python train.py --hidden_size=192 --hidden_act="swiglu" --norm_eps=1e-05 --rope_fraction=1.0 --qk_norm=true --attn_scale=0.177 --bias="none" --init_std_qkv=0.0305 --weight_decay=0.082 --decay_shape="linear" --train_tokens=336900000 --max_steps=10282 --dataset="wikipedia_en"
MLP neurons of a small language model. Each row is named by its layer, matrix (gate and up: input weights; down: output weights) and neuron, and shows model dimensions 64-159. Each number is 128 + 24 x the weight over its row's rms, rounded and kept within 0 to 255. Numbers have three digits each. A neuron's up and down rows have the sign that makes its largest values positive.
After each neuron's rows, "fires in" lists the words (lower case) most often at its 100 highest values on Wikipedia text that the model never trained on.

L5.gate46:095096110117102096137137136105172135157130154122202100093127127101117086121103093121106136105133170114118141124115139084140104103131134152143180153130083099125128103120125133160172093112179087170143135126079131151130119161114083131130104111069137125097074138112137140150122109167079131122
L5.up46:100142082079132171120141129156138115120103141110139099132117102123135148121135116150140100085116134174102098111130131136132107106141130154128131098133139156147136095124137094113153111147184101118141117121121120149152156118106115160159107114091150098120142117117146177084135095157109104134
L5.down46:137148117107093114132125163133165120141133141162148123107144064068126135181126136139107114116140133118091115128151091121140113131112133125135165141114100125150082085188104083111102129095152179118176141132132128154139103160106146137124144103145124101104144175148136130112169153152100101122
fires in: "as", "named", "to", "position", "elected"

L6.gate174:076135106136106151119168126182116091112111065138111091125136151147117140162138106182101171148111157142133183074088131133127137111138105149110119133111119121127152159092148158092136140090148116193084117136131093111173153112137094096135113151072097117087104089143161157117086149099132132140
L6.up174:126119142147092124102100092114117138090167156149122154131161141106130136142132117120115124109189060120137107099091098132093130145147143106132131122144111162132113126124098172149163141107081136128127131121094124115128113122061130170113126136131112133107151132160176160133118157088108134106
L6.down174:121108141103083118126148114150105147091150149126118124112123140091135112127127110146119166109127173122114093134100088174126062116125129119112169162139105134147092165175084108093112118128143133101155145159136099137114157097113119158088130139111121123107140104140175122096122148149136148116
fires in: "from", "released", "founded"

L11.gate121:130108123142158135116144120119093139142143137129130141109114110139144151093130160133089138137110124130142154088151146187137160106091105122143125113128141068083114134120138139127111129089150126128094139148123089097096085115150188124113118154090158106139085101154123097170162162122110100161
L11.up121:177147123114147113151182143110120152111114130081132115082120146111082117103118106138126143140105149127119142141187130156105136164096153134135118110179142111152114118122092143122102119077129122123094123108095122136144129069147126164130138158131136145126135131124204147121129160152109152114
L11.down121:108143102175107150127133153176144126098109144124139153125119130097118154140119122108148086104141152134140101123120108093141144062130123155165159154097161140149146144178139164136116130152137187117097191133120107153120125140118107134134143113103143138139150156151090136094101104160137135159
fires in: "was", "ii", "is", "i", "he", "they"

L8.gate188:114125150123131163130149147110120165110120115119129070140157137121133119165103107140127135074175133092160108120123084117105161127140076114131150096113086175081111135116170107113165154144147161136110109142129165138125146094099126137137120100086154106131157146150154097125097095109108123094
L8.up188:123124104109150122109162139118133123107147065127141168134113109144101169166149107164136136113104141121135123165136131130130157108130097133136117084159121135114116136160161111062106143115123128107117147107115114146173148141126167128098151159153144157094143091106109120137062154100074148143
L8.down188:158126098096151072115114097119156131147125141147134145125102166148129141137125137143137111155109083162122091154147170130135143122117148152116121107150140087104092090143086124126103106111115096120129132156091100132143120155137147130128143146163151150117118090116088166126177149135131124163
fires in: "as", "album", "two", "song", "video", "new"

L2.gate176:124132111134117126121040123130127125131135142132124120132130173131000124124118133091109128124120113117118130126133113115104121129128117138122135233110130123209124145130187118111139129132112103137142136164147130130117111118129124128129097134148139123130107136093137138138138096132105135129
L2.up176:128132137121140125130120131127131070131136125110118118131089082127212124131132115140119134149135135118138138136150233136125117130120134121147123000101128195113132126124137137135125131136123134124134132111131126130105138133118120136139146157154122097129084141241123126125125138123112129129
L2.down176:125127135106154112115120075127152136146096166136104136098083149176131139145139120166134148096158149139138102136131160148173149105127105138169110135117084119101131136125128131116131155136133157097110109103133152115130138119143108113118180125142143061109166199174109120070111167145119150147
fires in: "out", "austria", "college", "church", "outskirts", "korea"

L8.gate289:123139118139150120096121107139118158131064129099140146170144144093102100153171119134166097143139076156090093105098134148141145136126106110153144121119149137161204112110091090143130134121137125117147110102122107130142104138078122143122129149108151125111129109128102143147130150172114109142
L8.up289:065155132163111155125109150141104115149136122171137147140108151113153126091119163088113123181141109150146152151138128115130118134175163117140137157139108126118120184129137155097165116139123139132117123165135116168172099129156168129122099076141096163123138135131142123099152094132091108150
L8.down289:151122144127148116099119126102171182142100125114128126134121088082146104154120130155132135111132142141144120165154085135123128112165122138135117113155119131165166098131106146177110113136126116139175126107151143125146142146141105143151127134166150133128119146114114137185110151092112174117
fires in: "first", "nascar", "prison", "uefa", "league", "atp"

L7.gate77:162144160111125154107150119133161141113148143120132110128099135136156118112151145064087128104150133161112188111178127158137131105124151167129152122152194151085142085131130106130130118100104131135159109147076095125149129092139136109145123114108080106147128140159119130109127103094143127135
L7.up77:155167139116076122127184141173126156110170142128136116098124129164137117137123139109100087130146131129130159140139124132146138092100100163125177077141155163103148090132122156142120110147111150144120126131127108098142143138125123099162116083077113123108114096130122167141105112149107103166
L7.down77:111119135138125156109134155147108150115099116141119100120162132130133091114141137181122114118137126100144096095141117097154127126114084136120114132104094143122138120255144095130148134126133147134109236117123129137116158120099117141108130106101127140119122159126152111110148165133112138133
fires in: "from", "after", "at", "within"

L3.gate47:111085115124111141118155195139139084111084102128132105086142148130105085188095121125165119129105157122130119128162141123188148087157097090114120142155137149106135100137110114095124121126183114172143096142117158090147092105138099173153120157119131138081131117115123155100132143163116131148
L3.up47:116095116116127148128139188138136085130063121126129098095129145142107089167117111104159117131124162111117103136144145134186148083162109095111125134154140170102154117141129110089130143137195101155150104141126179104163099127151116151155135166140130124105136092114104160096133129163119126136
L3.down47:149147119082133142139159131094126131108146129138119188156106116135153151126133094154130117125112143138107130132120125113118142151122125134158168112125116153145133125254083148095109135155152115093121250139136123151117154143135099117140129108131148144129111087127122131159102131103151125123
fires in: "states", "regional", "california"

L11.gate240:104130110093144111125137142128134109125102120096141150123127119128092114164133145136140166139175133123108156153087089136084134129107114098169159131100132084124119140124104114107132139152121144121106101126136113112116096132086126108130142064118130128138143115119067127122138113131128095140
L11.up240:097102124120164108143086118134135071142134127092165126131145189131110127134119143115123143128110165157096124144103165142111158128141093150131181138106067125104100104119110113101118131126135143123153117149125127099130133116129118140132139096141144115137162114087108110109152109077140094172
L11.down240:138115102149120092154125106154131117091159139127131147183137133107134127136099133112149152110112120130092145165118168108139116133120144113128112135137126111107157143160137093180172106138113165135143254118078136123113094129146131124117121149092140169144155154123157124153119115181119098143
fires in: "two", "eight", "six", "three", "four", "seven"

L8.gate158:045195163174148156163114080086062112134150128111139110128129118142143119138136130102138116124122143110136148146138133149106133108190137113139144156103145119108117149126156135127123105178136130165117109108129130125141133105106135094141107108119138108138105113164115114135171103121125114125
L8.up158:100185140095115170135106122143111159124124183125178126110144173130098092166133107139107105150138095140101134180159150141103119156156118139094137143147149144119144138135156123126159140115105071108109132142125136160163135097115075140115123122096134141162117145124143159109135135149171133150
L8.down158:097177131160118140088105130133167120104104114138112124125117118155127123112084135155129158143114134139088135099131095130162121105137119189154133145123122088080150176157154154136088120201112146159132137116143162104104114100140107125148113131124129123159138178138135081152135109118117089126
fires in: "high", "album", "film", "highlighted", "highway", "single"

L2.gate102:115152109061132154152134165143142129137106146115138115129161132137130118143122130121150119106086115180071122138118110118109092124152094123094114134124175159138159133137164037140153158164169104095147122110141165140155163105132116179159148164122105154167098122150125140140129096140123102137
L2.up102:105177111127170112110122106127098184113146142102123136105120088155137105144133137115134146149210137102125139103124136165136120135143135144144096115110154113096152114131142111127148132171141116104161111076148106077118132171130095083142178095124114119116139105141168126112127125101162145188
L2.down102:117134110126120154138094110145076145121127133096128091124117151157091111145130153128110131082134106168088076083133125090141099145119116125162128141117140137147120099203135119137141142137146107105190082126118158108147133114147109125133119105111124128125133135098116112146101099085146148145
fires in: "high", "new", "short", "highway"

L3.gate364:159144113131109125117151132134093146087104127130118074152148168126107126134107156123136162110154076086086160142125100096125083156124091137110108135123065135118135107106168152099105117157119115120139126155149180135124122106102088105143086114130112108154111163077132134141111122103140152121
L3.up364:114104128119139123107141123138098144137073111141110115129159148170096103138142072131133130104085163137112080110114118156138087107132113176099113097101077133068138114088147116155134083077104101137155112118128200104132113099162132109176126118140118138127117126100132192116130114141119134111
L3.down364:117138118085105141124143142115137100118113187116142108109123113151143103139167134118141130100122122105075132096151098093102085167151113137144111092136117120107118117125137151113156147165128139092137159141157140115126145137148105105134099121120138117171171152059146138129098102101132144132
fires in: "new", "high", "red", "norway"

L6.gate170:124129111173101120173145127123155140144145128125170091116151191116090106124083172105106085142095140124128150130127116116109135100146108126114109160104143116085162159052177130141120150128103092160134110119110124100118150114120122081152122169153093134173127098118130129095159112133114125167
L6.up170:115143160117130127114066174136116116116149121067142131146128130118078137108156142073133158071164137168192109110160146120163141142119088107114143110149124167134099113133115102115129151138104138138095120104118131105129138107113120171085136136139119179111128132127118128150106117103108114107
L6.down170:165149111122152113143044197093138114131124106133156142150070102130147164122105125141153116077168139174146136126124170148139125119133089143148122147147107081101149111146127085108144164150109101114130171099126143133114142130122132125083129164113168148126122099118082123129141133103137098126
fires in: "also", "now", "often", "still"